config.yaml
n_layer: 23
activation: "swiglu"
rope_base: 500000.0
qk_norm: false
bias: "none"
parallel_block: false
optimizer: "adam_variant"
beta2: 0.99
seq_len: 1024
train_tokens: 339300000
MLP neurons of a small language model. Each row is named by its layer, matrix (gate and up: input weights; down: output weights) and neuron, and shows model dimensions 32-287. Each number is 128 + 32 x the weight over its row's rms, rounded and kept within 0 to 255. Numbers have three digits each. A neuron's up and down rows have the sign that makes its largest values positive.
After each neuron's rows, "fires after" lists the tokens most often just before its 100 highest values on Wikipedia text that the model never trained on.

L8.gate424:111167194150077077095119135119107120140156086095064112138167103149125170147134184179192097174100135094154106113165138155140149142136120102152130150124165172140163173115147121135116121174093119183107152089176119125120178122181081202119111131104139092105110059119094192162148134109106097144137112131188102168136038055072100098180188200135089159131064109154169194142059120124146182189097121077165145075124124099085144050137193111138125114105169125165087103135139121161132109140132156152076183125167137104099141114118203116160101142143132127128104148050172096208107123198153109161087120120117132076129112108089162148150056125078115110111123099145148086148143124117126074063126078131095134136127135173103132104109171081092126097156083088133154124140122129154139101110141092
L8.up424:100131180100100069145087138106113082114177095215084140113138134080125111151120070081098073134146118127151137128132128148114119092142060098086133109138080109160167162095094114111124127146156131129114099165133077152134105076204120138102064146150139093087114030150075138156123122092170120181175202148099142142204129108151133057136119128089088118158095195127114181129159102071052138153163125066181182082089158124123144083099134141104189080138176117150103120149147140137107124152096107106132163127093140103119130128200097079123097105155122159117087161062147077130171102166170089136103128099150113112113096180137183074148160108121103123135143125139084067057118140100111126087161097097156110088137074152100113122144197111110155132153154102128169106153114092144126142191132114
L8.down424:115198129222181109108150099177067142099139147173164100104121153158174178088055152086127140185130117133169087095104175080123100113068118102122099073167166110167157128185121168108161146139108126066132205106114104134145104129130154122124151111119150163097161177151127156093166170128076102162132115108121139124145154128108166087095175100117134125135127129112128193052102129081178118130162165141115066152158059095116095132118140181135135122139121146122108134124177094164125097146186142143121103093155171172088130159125129112081211150098097129117144104106130156135157165096090124145093174093063075158103149143176098136135143112110143109145137081111126131149111089110153150174181145120114156192143134076127073124173135141139093186131089129149114156110132162106164146134116147
fires after: "- ", "| ", "–", " April ", " ("

L3.gate472:095097116085094219183168117080167095119119122101156098090146167079147126175200119109124144142143105101120177079119090106160098146133118119135129078186133112148181117163100140112140113143099042131152091143130095101139112174114126142125116115148105033109070176144204146116074136094118140160159127106127105157112135154106171139112088150143132104074128145111152161121139217127125136117171144183169134134101095097091130081136108093123150120167113176127129114112130169150130142125102125165135093166117112122129141142116104105107115132132110155113135113188190110105159122132093106125182153130108142119117092110161151100129137137122134106168196095127087123156102137087093159159113147128177181097160112070116166165096139088105120151130122155148102122162179113103072096102128164
L3.up472:146113142161123186161166130110113095120137123144156107099191152069102152121161160129188085161135056136122119114168113111121139123115114105076106115153141141183151146129108146126119138147099095143198112150148033175100101155151045149173070075127132085058024094130158154156115152086107113187121166119177129175112134151144192138100170156190136137126083104134099116105147176184183131114163160176108171168074137095164151093099096104157123132159101101113115114124122118111102143152080147121124150094089098088143155217123078077088132115167133140067169108233167144105158131163125118103189140109113142143085083139152137108149160124123128064125150072170124128138112123103104124108093131031134190132190121056140198134122141142142139141101109184067111121145175148150128127180147166
L3.down472:102119095125141180116137107125130197152096129167110132136130104084158124097188110147152116183129101084111154067148097094178161174113141112176151105132151117107128109170118123095135099093133156150097112141162159133189087124119084109142129103132096079123095122069146136108136099104118128171138155141096190146124130167159175192177159147114127121098101093153162062105150175166172121141150161184128141122101097110137093102153074115181147150184194064172129130112054163141192136140103112168114118141090136127074131138165057067068071145159145142125168123218143082093175182153140173120160125133127097187105090166151172162122167120129136114135099155126106180170137112137108109196230080068179167129066139128117141122108092115131123173119128127117111143154157097111108130116192148
fires after: "\n\n", " (born "

L5.gate331:103116112099170144081075142190137133104094153176133094126178097167107099084122116146083069181102143166105100164152084044148123065185152159097079176124172141146148136094143108124153085151079196140097114077102104107149115102066134158135105179204118121175135226139109092091113102135094102154145104118094177087117174137132118152111163135168169145187135119122115165122177108114138129144133137097126077110115180145179120108108093102128148122185083120122079154181143180179131129124140132148169144085167134155088139139112131109109158143132078119111190145174137143119120151131096112110142100129140229124110157128151113144139120142099112183161076172090163154119106128146134127139139145148125158165118072146170074147097122071117105123198093046048093175108105151137109122137152124
L5.up331:145105140074165180102169070150151160116057065139124136126107143089127075112113093100134159143090073120111076142103167107174103100216134182166084099137123190194148151091105121126131172180204154152108160112120100115135194098127185149141126129151138099198133144130114154164159102085114130140132114117126073154181136167108128075086095154094143082123106154118179126142130156072126137137155123108109115147125133143109074091169078068193130172149135142116080066110124160102076211179163159065115111139134108115115173140140109126106136149145127086139109081125060092155052151225122122143153122178136124128122098160148192127051150121160151130162129138148185104159123141150135068132101082099106153112154109138102111135090147142159166088147092125118172156132115091112170080120143128
L5.down331:086103111078100063109127093115139149153140141142048133091159184151154107073123110143100099123151135121159102125146070106130095047090132147129076192129157129096157072072094112107181063139099124130103132112129113132116175070100107152151119190172133172175129170181107067127094066154127104195155096134128150077118181148153101193172135141126141110100151151152136138132129136139135059170165115132141113114013130137117166112149068106109170181091100085079118163133111160165138111115097163152136122059154158151166110078113123096113114119132040103117167126116128148077097164151118099185150164146098147110096174101102113110087094166098091125110121177133166072124080145122143109136191146135145168127104101101150126136053129105150117092140116156072155187076117111116086160073152103
fires after: "2", "1", "."

L8.gate479:119100116161126160188108172161159147126159132137083059134142169143147059145127145144151058119133111048130118055124097146095067090160125114108124125163105166123153103092095189139099133062103084106124147060127188084116128106098131127164123160145082115133128139172109104148091091060123088162105097098137110146101143154107131138127121180160133169112105181118151127086144132123044090098163180160153098112078107141153143066119133142112073114124136126132132109141128134127177149116183160138129109092116135064127146179101063117128136169081142173096169126253166098127155105162179156181140157114093130152151113183151127117126151151119139096126142117121152143141135177145096153158107123107113209095163136118127214103126112099132190147123115094176167022171159146100111110123171139
L8.up479:124100126131198143153180122109140139047151168099120099075189133127094139134182130138166153171119146116188119107147086164125135100172167099132198159140112122091147097114116136090132128089101155141134198076193153103145148159103127158110175147146147175133168129126108149117155124095090073113090112118141132111131159101126153124159134140116062157075150128141117125074160137139095152123114212136145100145156116080088153110168115082116150135129064114059128102124067135155140211080167134102142118129173075119132133170115146081071142165139159128111184168119129154078133163129098145161150121170120114088068129165112113103147152164084107109173122131182152133133180116116134141122102166126166124136155135099128156091133151153171064096147150164146114116123156122100167187137134186
L8.down479:141162188166146126157177104115151186094167163132055131063173103125072134095103121207165110089134140080172180135146105161140107146169124159140163147111144142050160101096089149155097097086082162110062182043142200089132099169111086111213143152128161156123119152108095105111138143122116083143106150083119126148096167145142125157145161116150107155144117152171151070084171147141065112111174169118168097137061098141122168079144155208155091121127160101122094142095076170157139175094149124120149054136153145117177120154146104149009108142130122107100184151130137137138090097166161111201125139119123072164147103139047148097110102148084139121124141150128136098158169130113068113182206107082140123144096163124135107078152146095118111122185110147141126084133127146112098117119107155
fires after: "\n\n"

L8.gate496:171106154152176111137107092173109104086164131123154143148169093168159092129094104138076142167083089131071116114127154130098143135106156132082159121134189123099122140134153149098125115114144128130179115153191117084146086110077086142100120187114155145127132126129137089144083185070090166187164060154093124105157110177084119096182124125148166126112097146121133187136133099140093185146153178092051087130148151135142094174136127142184156083087125126141077169153174109163142133214140114169130117123150088120085174151170175105125158125163140141143139166108108073082122168123092126137170123129170122061072125126124164123066124154174108100112166087079168136160074118080095084155138156106012167174137059146097128090105125138141156101139147105139109146084161172118143163174098073
L8.up496:163140077109113147126163143158136117127068142148114051135160128129148117141128154118070171119124136203112112149093119149156113111192119148162138165095103130200133128203159106210088089126114127158146163138119195160118155112113145062118157092212128133169135142183113129167159066156175207093136185105110100188100165139094150095139073112129114140158146148118165159114107071127203130138136125211180115087147143083135095090087133102176045142181115089106095124120116110118153109128170202141149112079186069056118133111183104149152198113073100102178197108165129156162141126133120088128126117107182105156177100098162158130127125078080134106076120112152136076132106147162118137128081120124160149122080119172143186153152153140107177082182094103131130105180135098147145105143153132
L8.down496:121152104159129149178159148121081192135154098132128133097145115166110176104135188115119147134166080143078061159144096132142110069125205124116114106156190138153117113152056136144074141100149110150106146126165135140099104058096145124126107120143110176099160120152137030158129065145173157174135105103069145170116116142126134078173095144183140125118119084135128171174038121140107140174144092120065117182079147180179071124112053133224099095087101128159122103184101086174170147142087109137132135073183120080166151065118161129116108097136140160075137188106130166085112227103121109124175104111124149128142174095085127142131177113130104120062139151063120114133138115141134073146102137129095142144134077148130091164106163141090140101150162102154104100132183109131150150127105143
fires after: "2", " s", "1", "0", " S"

L7.gate233:128138157105081142147155151088129074149178088152129128117157121080087143116133171121094142115128128125082113121118088122188121103178112163131145147115141157151074134136120147140108109138153086124187151115077070083190091095115097154172108071075124173195158100092098125143155150111120072135117119113134102088137100123115087100176167155162149139170111095158093170090148114133103078060152139138167116134149179167078121082155087137135084123126132136111092100179103115140133125019222136114097148118126193098143152146136140111145185126139117102098152113145149100205145112115133111123120141148156146149139118190132107118153141118041124140174087084181128140113111105149143153119139177146141136149215144115102159133089127107123133160136108145118162137185069132136167105182098074
L7.up233:094139123118116122087153133110185099104121053130097116116091192146098149147107099167149153110133114176115142123168164099105169125238163122156151143187110121188193115123152181129157136147115069096118143090227137193121118084135151075168178136149129149132129087130059139133076150134123076124103192164163146062114139149115165172118154111113165121124190162155114147130183096109067113096158169087158148118105131136134151104126165069139160160155140122142098129162153102155155122142143143140180116153082183158112133094139179127149118155101109166138120135136157130114137085116098140106150106178080180072200104137082112067107078126123096086145141133149079156142182136073147151163137140125175079078095115155098150142105111179114138170127133049133116098163121098147126135141130080
L7.down233:103110160112106123094102180140118062111103125144146159176122139068099146080092202108092155124147141131091087133078194214158163151075120112098152128191144097208135117142122130108081121051092104165161131090100146120159140148088121165135152085077132169137173081124145160190125152101099087142098122163178076095143181122132102160139142149136068153145203083145116162087114106178068110106112136144145137147153185158134097067133088166107129081074140197159125102180081122088123137097207112157146104109160175154147135157105158086150210124130097115099148115120158111133161092119171032117172115102142112121160133191136132123151157113076168103173104069100111093116128095163152158165093182208138138129132156103093178105119087142091131100139129150164125100170141118169161133163157151
fires after: "- ", "| ", "\n", "–", " z"

L8.gate724:106160077132158137118130156058178108134134136111120139155091177128177089145148147155158156130122161178127135100162114125187136166186103078168166112152165076112097143159088122159115119079152073142137136086147121123154169106119083130084130113146091096135163108182195125131122078130106113110108079153140147129139100094102092086102174100147145061166040112131146149123163102139186115168160147059155061093139125158124104118096157133126177111106132178119125121128130052186137132114143170139153158122150129128121133168126129176114173153163116086162178051123153059141103127089106100108086145119104140142135145203137092108106156137103140093164101150078178163160116203081141116132093131138112097171119135153118108170166124118098166084092134112139158134133164151057138167089152181
L8.up724:191187131155102125165147196134102184100191151146096159126145085119170133171196126094085115144074138122134143128146154095102112108149152126138127166082191169137161152181163147146147156177158087087114080108105138181126122117146089165119111102138168146098072166147152080118132072100052168175094151116071123152074166098169068124142141083177185147076137171082140160111125121162107116123116152171143136125109151134164087101085142119144169113105153140150122159124130175138161122116121132102166128130120118071090131110083183105172150125111113150083150173110163135108090009144143102149096115092129131136116170111161179170123126136132178086112134131138144176158140184213142120082152169109101151095160175181150162125125142081128167156111141146105189122128178130146130104084098137
L8.down724:170136115104155117144157162098137054144154114188088122169101162115148105118122117110122152102115127122119163145184130106088178149100149132094155120066117143147110101127145122174168131133129105141101202121116189158072094140148153120124139148108104108084178127145133083139093153120209107089150183111098113112136103101150123096098146110125105114140152120123085161121137141065109095095098134132138146144097130147108123179122143174083137161117181117094148137174113151126129152145142156126177130098197121082142150146157084161118129138097161164142143038175164122086095168093127205140088119105115067125143113155121110151108174137120143117171200092068109127207109168058083138131120140100129063153183088153163118132143150165146083255084163096156131188113074102069105159098131133
fires after: "==", " career==", "===", "==History==", " =="

L3.gate43:123094157114096113152123102114147115128079115094117119158156144118122163119101127127135116092137156075112102110119098130157194098118124140160134092160104126114171161098223124125116161090197141156069061088148109113106126121162177146085160107137118132141093060124140092129156177191213150145053127130106139147053147149176076192157123134117116146114160146141152164171116118118144133155129131138096097219138126081161097137168165103088169161131060162133105135132133142153138192211149103171116154072140167096114136077069100162144121171128114093139094128141112109106136096152111113145103126147088156137083121107168146159127153128138116102122144192076128160144094169154109083116128105153087107138129117109150143126137094105094113181128109097135172158155125177139106145138096131
L3.up43:126081156081084123157138194124125120141165130121085119035097150124126108128126105104083118122191102107112158126132212159112079146085097109103147149146164161135115132134097087088115123087147150148113124113090166149132143099170144183124151149129143154146116069134106174105152137117164116192124093158212136125091091094097117148125103136119187122161128039119131145166145104117137115127114060106119196103090144207097148125147158158123129136114129143120063149127109166116111111082156114134143100088132194157204113116069085140131188128193097069131083142079141065084128146142122131111104105125097132127111175106138076111155190189127153098158121052127152116140102129052090145128132155167154123140142177141137138155178100129153084189147188147130120130072130129148159118124109082
L3.down43:142178117128144141159118143139075135122155140167129134100074130167121110182150139099160129106124120157137168137132161146102080144144101080106185162117133115153127083122065124126103119124105115077130199149118176106156133114102095130169083125117092117133125144109133132142126091074117087095159121159151152112170133130112152063163142154105151101151124055139077114067167134101058154109113092129149132066104100131096162130055095140123092148128126140109177088150078136132126107075119146104171119179078116131089115154155193086157119137129083122121145166114142132155126152105103184126114157086157094120203159137114107133153151178113125188187108075177123138098154128097151139120042136111181147149122134137057139128123135122119179090115140176137086130139099095124168116177146094
fires after: "1", "6", "7", " ", "."

L3.gate664:164158075133148182124144157202162126095136182093174160142114163094142125121172115166124188119118119164104106153150095091116124117201118131114122146152065085087186130162139112151110086106149111149131143175117155145095120156122069114075168104142149088096143125227116083139095185176102154085130191155166108160127135095137156128110156153110140128133173204135144107084183152145112076212150128129080066109168205136137107129130164089104110090144175164154073150072113169143154121056106139115159110114073135094041109116169165118112141115114162130116106060086121118150124109127189110151097144142132192114116079075180171123123146092057127134131146120139166121125162138207160126152095106159144098153116058135111141129108191148146151138116112121141133124168114132112150119075138122
L3.up664:087144078128100150128135116103180155151128139130229126145111112138183112131145108175176112090179134126126135123151134076126157135127055142112118089140107082074111089127105154119107058135145143149119120140111162142151123120157098106110150094121097083150147080156135127140126151196160167104104193124177169172108159085065166121095148132053072137123111162136142074091167162068167102132061118162119152155150116083106086084128130151111123113121171115094134151118126159104103102170111132105201121122101162153121120168140105135117091146138214127121090121133149128147142081190109075115061159120165095163169038131115167067151178120142153165137205150124141091105106130103226175133100107154240103140121053151100123140126148108107154141162102050119181096112147122110086092109170112
L3.down664:101097141127083125117088172124093255172098169122180113152148104098161109157134094146163106107184163149098165163139135133104133140106103109139116157129064063069129143141113214131130091112110170116098102164120158069125136106147097127117165133154113144106187118179127118122076149134140151105123163127143159078094153148057118116116139105059102086103113164079137048089140184165160125103100105092162139169078124119176148156189132150059122130165116089121132148098113200104073110098114145174137149172142131133121093125129141167111103137166156165132086148120161084117153154160093087117083175129175099083142104130144087125160128137103140166151195136150158087108133146123121146080159126128131118118132097088139109161119153089178150137133108131106151108121119116081110035120116093
fires after: " | ", " |", "|"

L16.gate247:091091155174102166173119086096176171097113068147157130151150142090105128187162167065156118102085099098136128123132151185117075107123121123070149093118061096201159156117143147136162094169136140072091116147154136184173121120144112202121141129064080106116085094112216174100103088122117158157120099105114190120131085117067112161153134106161151084134107131128171119176129072212124127102109135159184171093115132097092106149119155099107099141154120091169123121106173103069135092124168121130150177124137102123130130103132151163160133152118128109140168050143145089099107110180182121114094130143089148137161118091108147174117118115153077155135131091135097081109182120131113050096148079127145118081134168100153133105111086089089144140141147132123126130091196087076140110121130162
L16.up247:099192101106159094150123074166106156092121079135137120181123210159128127134147146109152125068088095134146099140163089131172095153087179162096067084100062125136164189121146088107130132106158091100129101125145107139120055147122123152117194113140192137141124044111158115111110103105106132115137156103123184081114106159161169086108158131114066111132121152159171095062099203101113111133162090153202089083174144093196094094105109088156116122098126080191133106135115147112151042093160153082138139170127147073111123097116137127145135211147117151174163089119151137137109122092178125090051134093135124108136128089095133106176099159162106169139129120086095104148167098085122133087131133099144115116106133164113075132154170122053138110129169119131120128125178122111174135094031159
L16.down247:083173099116092131111155102157135174098142145115058111093139061161101101092153093155155070133119075104095088074083099129148162178174128125149114126097116162117109111148151162091148153105137130089038177136125120133072160145063048066156172143170216139090160150137098119172089148140134080058168188072148099133120158092137220138133148098085080127174125099161153095105102143105164109085100106120085151154153150174137168093164119095146160159115124090165108141140135138126136131138128174121146086163089141119160141161143116106138124143140195135104101125098119124138167147066128130138131152137192174108118118157139108127174088144125176099144110064170174096172083081152145187125185130191133136210094091127086085125158180149100146135109113115139120145159103173127112125108104115
fires after: "1", "| ", "2", " | "

L11.gate717:096116154127169135155141091110142047175076164149106119111167156156136099200122159118074147122166101089154060206155095151106143134184130114116174141191106141078156193127178151130193136158088160162112136156138091093142125161187112127161173102098154151151144146101155144152126173073094115107167133167121126124162159169068126137145157140096109106136099092113152163163098110157078144151129147134112115153141138103087128143122102137144142130149124122097107072191099127166129123212106108179150143111162149101106105076156083150203178127150149096098052076138083175127109096114140101098112112112132083125118140108099137083069136158152111151140104120170189106127176199165142118148129128128122129175121110088093170132117110138125174123125099152125129093179154117128107073139131216
L11.up717:123176112110165202170091054096221102123133131158026112162165108142118113140127113099148145104131118153122115118153093149118124117119185093137131085105114118101130170071166131102135164081084141136110178101124144100113145104089177119116140073085132095144133090129133148164147148137101164114136154115172193095105160142122221112127160101154084056146158068117103144156053099119136138122169159112087185137131078112109150129164071152087123160100130135144195162159148114141125148161125112104119165097149133114143128077143125156124118148068112073132114116127122185193163075116108124095096104112052112124099104112083077093089124164159118147168132124110159099098155191146120128200161068143111119119117118121124120165114086122216126188098148126159122125098143120122084054107106129
L11.down717:068146135078149169117059110148144214100197147179063149117118090174112197098149115156091126096150201099131140138133141095156126162171156127130138152104083182053123146098123127157105163098069167174191133149038180127102137171117110149089129124107136135147129157149185141114138131129175084104136102093098103090134130098043142115102126115121131136149124152139121080184164101138160129101154073142045083077093088172143153188153093121117113144107155109113168061078145114130159094186129192091140134167131114171101085085120173127139148069128129163169101098105145133160147098141086150069120068183106138117132148140105089115111137172120162111123116176141092136121157104127116141101140110140087133094046089129164092130181146103146119161083146068141178113138120118133135095116151148
fires after: "1", ".", "2", "_", ":", "-"

L3.gate52:124152142172094110123098065164169099089103196180087104099118187182136176131128124094105169071100096117153100145133108069086140136140169114148122152104138168066157152086087111130172131127124083142121089127102121121128107144123172151085081150147172172103127070195178114163133146130166207164119112117119100109141147135078188097046205098128133133114138101162141079122089146157147123110111168131111151108141198095186167149160157213080222105105140094091103127066115142163130127086162106084147124079126183101133093066151090187146074086112126133137132142124151105149150120150128081111133076113124151165121167127192101107094203182135133114108147154121096108133108121157143159129112104173136142147190162109112097124125185087067168084158124089099109126107131170148164182181129117
L3.up52:209158152145167090125188099130128130100119079214059117107104148123145183135149172128127134131133132119159100135158099116103140114064153098153109087127117121111141138201160104096133106079157173142162146141181161158126135114086090131128182037093136119083131168114135143133143067108153102176083150134151119106113109161101116127151191112099088148188138120125125115086169131135159089150179136061124136097110113137099149101097100198111177087123121132162129114153125120114169110160130058134134117112088113075088111122095164168155132091072069177183153192065182152115117119158111109134122136167128091098115169095118064165128152169116102150104130155101133160080093111176093110104065168124147119124147120169136074107129106108123156089154147124134178148119079171106112142118096110
L3.down52:160124117114174121153152108115111241133131072116136120148117154136167126145117113136140096168173164115156138154108115120202092126092118145118128079097103097124173119163169097172149145091110159053195149143158169086136127087099137166094153052098090112124144138087138123149154146106106068148144180132118163114134119124088124128151161091101075054139135131086099127129147103101133077136152109097128116180049088140140183073112095159171154126113126186155179082166121175118158110154153095138099125155099130123104105132119153063140120173143058164144163104121119139100139114114148163099144111160116107108129059133102125124165103146162122185152132106097138155097155120138085100115114174082132095147132114196105125155091109138189132085113146147129087102113112092153145127145153076
fires after: "1", "2", ",", ".", "6"

L16.gate892:159073074200139147104133128131131078127137144143116117114168108123128118139187196082177087091093113135167136138154159202123067163199084139166100103151056129183187122117106164172125160162152063119101128120128092123116152084145114158097149114080157084167097117116141130155071164100148146188129100129164120172100088115113135163085120167153109077122151120149082172114130140148055130168148180158092093120102145115125108086100137064147095143131138160135157091143149147151129178173153141118147145129133165083155144135123133097169159120054151103135166110164166144088142119178167061146149180124144141166181117058049104084121151168121124112179113075058120121068143144064076150204145141116151106111092155094171184073165145139098066123160093121145095127124181158126113102105119114
L16.up892:171098044169161109122141111159130089130153104150141152124091125096107129106184150108183120061108119112184180097138129136150118147202118151188171102072080153150187073088100164109128135117139070114088135070116107115092082046124118158077127067054146131118147103119136113146111163119155114171132102114146142143097146156110078127105152168099124092086102139102115091120135187143066093191157155092094095114096144074141128101119045098163122132155173102161115126140162158154155136158111112103177103163124207103120166144085102085140161128092122088096199130164143108082122122114163113134092186121124103152115103106104111084124170152145111121151151083105137105118114098110107163182159148103168136123106097063149194114197143120134084137136097120136112157156130138078122134126126077
L16.down892:124152117121122130098180143132092215172140126036116161111109156097125084122114158101115114095158114038124215133143059152146111130120157138158181116044136095099142119091116196138094103087115119107072126115148151121134090135149112113086126096115135122116146125175106070168102142150106091149083121133151099134167115129203087035113196115116138101108136127148145100085157198183048096139108069112143124132079108142122179173092071164099127143169144130144104162122168210115161148127149112076149115148206195105139168116142116107116094148057093117066104149088141106051146095137134134171149164143113090169080162071152159151135129094126139114090122143160143097152075128113127156146223081087143139167123140123150108139166143155111098129154113116149166112146111149116081143113152102
fires after: "\n\n", "\n"

L7.gate574:126112116172146096128137121069156113141085129091132168143162140169117135105148121142151171154108175136081131076134086117084178186095141139133183118193144130070123118130092160115155154127129122116112077094139198147164152097133145096125148081174125120200153095154153200134175121151126113178103134138121154137103105121123108113104098126158153176153204154171119119094161127183156076146096146105120156077184141123181106132107129174158124125118047141143186139123107122072147100125100148145113145143145179123133151151152120096084124116118143027146125140161129109080088156135137105101181106085139080218122154136177117136110095164184189196125078132130123099162120118111085118139103157105108142116131131090152194111182102167122132148137156146110095111106131100107154102104119142
L7.up574:128216116163132053151133166174094140120137089194168085144116157118102090161160153165086103188095038148112081147108141149198133145066168194121122121144158145136181141178136098105117156074129132123157131079153093140108158142126121120111159117144151133079132158045091137151125121054123200094172104079112093144110110086161125135094088111157143069166083105132137119151120174102155158117117116120093052141104130124204092165195050190188140101151128185154102112133152098078111130130144116109106137152109100104174129104099171119109154124147115085090145186154150069135206090122103102142162137147173128142144114083145182188116097167130140144140154140138131114138138160109150077092123114097126122113151150091129113129087073067098163175160164139104126106111206111104061138105130153
L7.down574:109160149187116114082130138058109077201097162156158145182124151063126144112190173113161167110129165124139102107144073129102167190164141128113144126212069133092081099157085114145152142102147057181112146129143145127142182148134162120179153106124147109148053179119138172146172158059157093156141154107158122169108105117120084088167093162077116102114156121132148078130118099146158125121094167137087138105159170158124111189141108164106129124135100119127136159134130150107133099121135162118119102111136147100111169183095144112094125105162129087109158137168156138110036164191171153116138101133092074158162091158148105127080113130134157186180111117118145133164157141104032143127093108154106094145150166099103151136132143149071116130160092155121087121107176180091128140195094183
fires after: "==", " c", "===", " ==", "==History=="

L3.gate330:110139106142129128132153127151116143166103183183083149154092174117098159147110197125090118110121156058171120182146135145107129161138144116157137137190120156098116147099136112118166135143206180178109084117117160056140111165173122094171181087121160112148112159142171124111153108168163102148126107201116124205129153141125104131199194179163120127128179199121139090137124199168080172143147125076136115161130101123113146130115114149129131119144133085159145143170140096156098100130140140170112127143176171106054129109118089142201177148123098091116092146136123145102162125092118140123146112144143101159096181083128075140108147134106116092075071176117082108112120179141165151152132100099119162164107221141133109024151114064173131123128148143123181120192139129155097111083095183
L3.up330:125159188141165088139108094099120109136174089127073156083112082087100175137097120175057164088156140082164134126134151092130145155075158107112049115082125154135144137128130098127159134129160147126097117159092184126099133138088065144133137061139133136121095155098132174116168094082099115134172139171129131153104154174142072101170191137172151153188147097107139106113139130160136099188121115051186147111126119077116157083105108148113101137135128152114156137210127158130147140174127119127139126159125137166111128068146092151116127114107099118135129167077150132116121118097099167114165155145116127144071172138222142146129132198127093065097138162204103157143110093189118087127114090146135111155118109098125164096148177133167160178096187117148164157125101147147168087106150140
L3.down330:160113111111130129155123134129105154071193102080115101105152097179180085132172076122114111103104112183118073102112097061141103091110090094096104127106152074094122130190078192114120128149056080093061167199118090154112167092135143140109150170142082128124186096140068124145128144138140098167104128089114106038104089163104174150097105048069138150125104069139056176138121065111151102095075113152116116104162143157135093127171140103127127163130132112132180121093161162126189141127154105115088190144096077144198121160165167165080141105115156126131129103141114139141089099138094097135106174085134153059169085165135122123163122132142137133190185114158151148114175085113131155132127139130090087128099071109099169166096138132115158105143112114144046122099109138117134129140139061
fires after: "1", ".", ",", " | "

L3.gate714:105120123180153142140146157052143166113168122123177110121135175102121048145084114149169128112123136175196126136132100085127110106118062056113114115144119141154090063147071125115084069121025109174109129193122156128145082163145103161138138147148139118099121126078157099107064128171139145084117172123118103193160152087169161164130121076125139126140089119148108113102163191093116095114134085149126166073115109095086145107127118178091137134155112075155143074108063138127118141129141180096205107165121171130082101125171049111127143132099158140150197165131135099171125082118121145111152177133142153145138085181124136102131142078082117129137161080110148144074109110092133173118154188136154064123144147113175099217129182162130091099112107140119130115155199114133103127134158162
L3.up714:170148107132139127144140109140135115075174143095093162175090144092194085139128113148116160112111114155100086154171112049113137128120120138127092187124153121111157150121163093151163121178136115150140158149163128097125156155139145137066078136058117093160127136181108132101088122133099166099112173143124150158128087093159161126124103125141132100119192157127117148119191125126155084183112157198158075142131162146141105107119145146149128073159072150150104111071127107145143069139157170047137117145134164097088081093153176133096108113068132137143172104108144113157127129120136059123109150123126150139169114138116176123102143105073099157109156122107184170132137133129147135130158094107123141115089097147136132169124232158152111136131121116184117173189126088155125170091125137
L3.down714:099109165112094110119147151102119196158112114104145107126114174120093107154088159146175114122147174132154152118138171112108148143103065076144139151150120082162108083058106164149105090157095142126099131149140141151122087090167148156134153087107105145131181101136100100117029091153172157126100144155088116084144148096082131126093107096111120122099122078127074110121126221091140158102124079073153153119148089162158131121139133167116159193173143111109165112090107162101137109158159152114154140191154147142130119133121054079101123120156090124100151193107114108181138109111131134108123176141139106151143103182126047106092116106075100131168180150159132100096124147093078163137165203176135103149195144052168095185150184149127089132128182157057129104166149165169148074130144136
fires after: "| ", " | "

L6.gate88:126102126213166164115113089133121131159086105112071130134094132137105150109099113131069131101110047129140136162148172109180106136121156122149123105156116121163181158075138109108139098129118156155083166144178126134113130096154071145080114127144096166160093120138147114118147118160167148127199110040119111098103080185155158089158189079167149099179090101186165106132121150118157152173091106082102108077081112053162126087143055120173138173166071110109074111143130161111163168180099199143137164113136098131111117144119211142133145183139129090143143148138117116100086073207123099140124125145161089115058101161148131121127110137122087105109101090114154154137122132155119116140127065060146130122148108146066074139059141088142155108160122081115147182108145181097171101114154088
L6.up88:129086103162192104112120030124164110085132116150161110162129123122151163157152141139082096131069131157127084159143167098165103190185110134104109143155120167205120158139122126117230109160114144077085141143122153123183172162158152091130142083164159123134158191123113168118127102137112157156083127132124088148177149138104186099136104081111149135166152133105162152110151158128189152190113163186164114113128110117131101093075093065171121154189100144103121103157206137121105133103141148113100183076148162150100113177141190170127110135099131101134105140156128173133095102145069109136141151151184120133124153086133125107159061117144082173114104168138166169150146143158114082099116156101149126129070073138132134062095150100120121071127116124138103105110118136083132079075091104
L6.down88:076071125088125107133131162120159092218102124107116149108118149158121161131138115139097077055173118109100104150164126168170110080096160156108131161151166128109151095097098111138106106086144122137081114082166115139095114082103108165096161201180084127096109081172139083151142121118178115178168082086104129108072118187130133144171142107180135117094145099153143164139093132155109019134107155114121157172106094170196190090132088130174137176099137124113078176144105086114073117144101146118132110085166102148155152086120184133113105135114134111147149188126123148094098128180132064147092116153103079077119135073106122138130134127092118115129152137091128141156067124113124100141163049125080171112120121143085107168079157119109164080133121132128118153113128140092131109026144115
fires after: "1", "2", "–"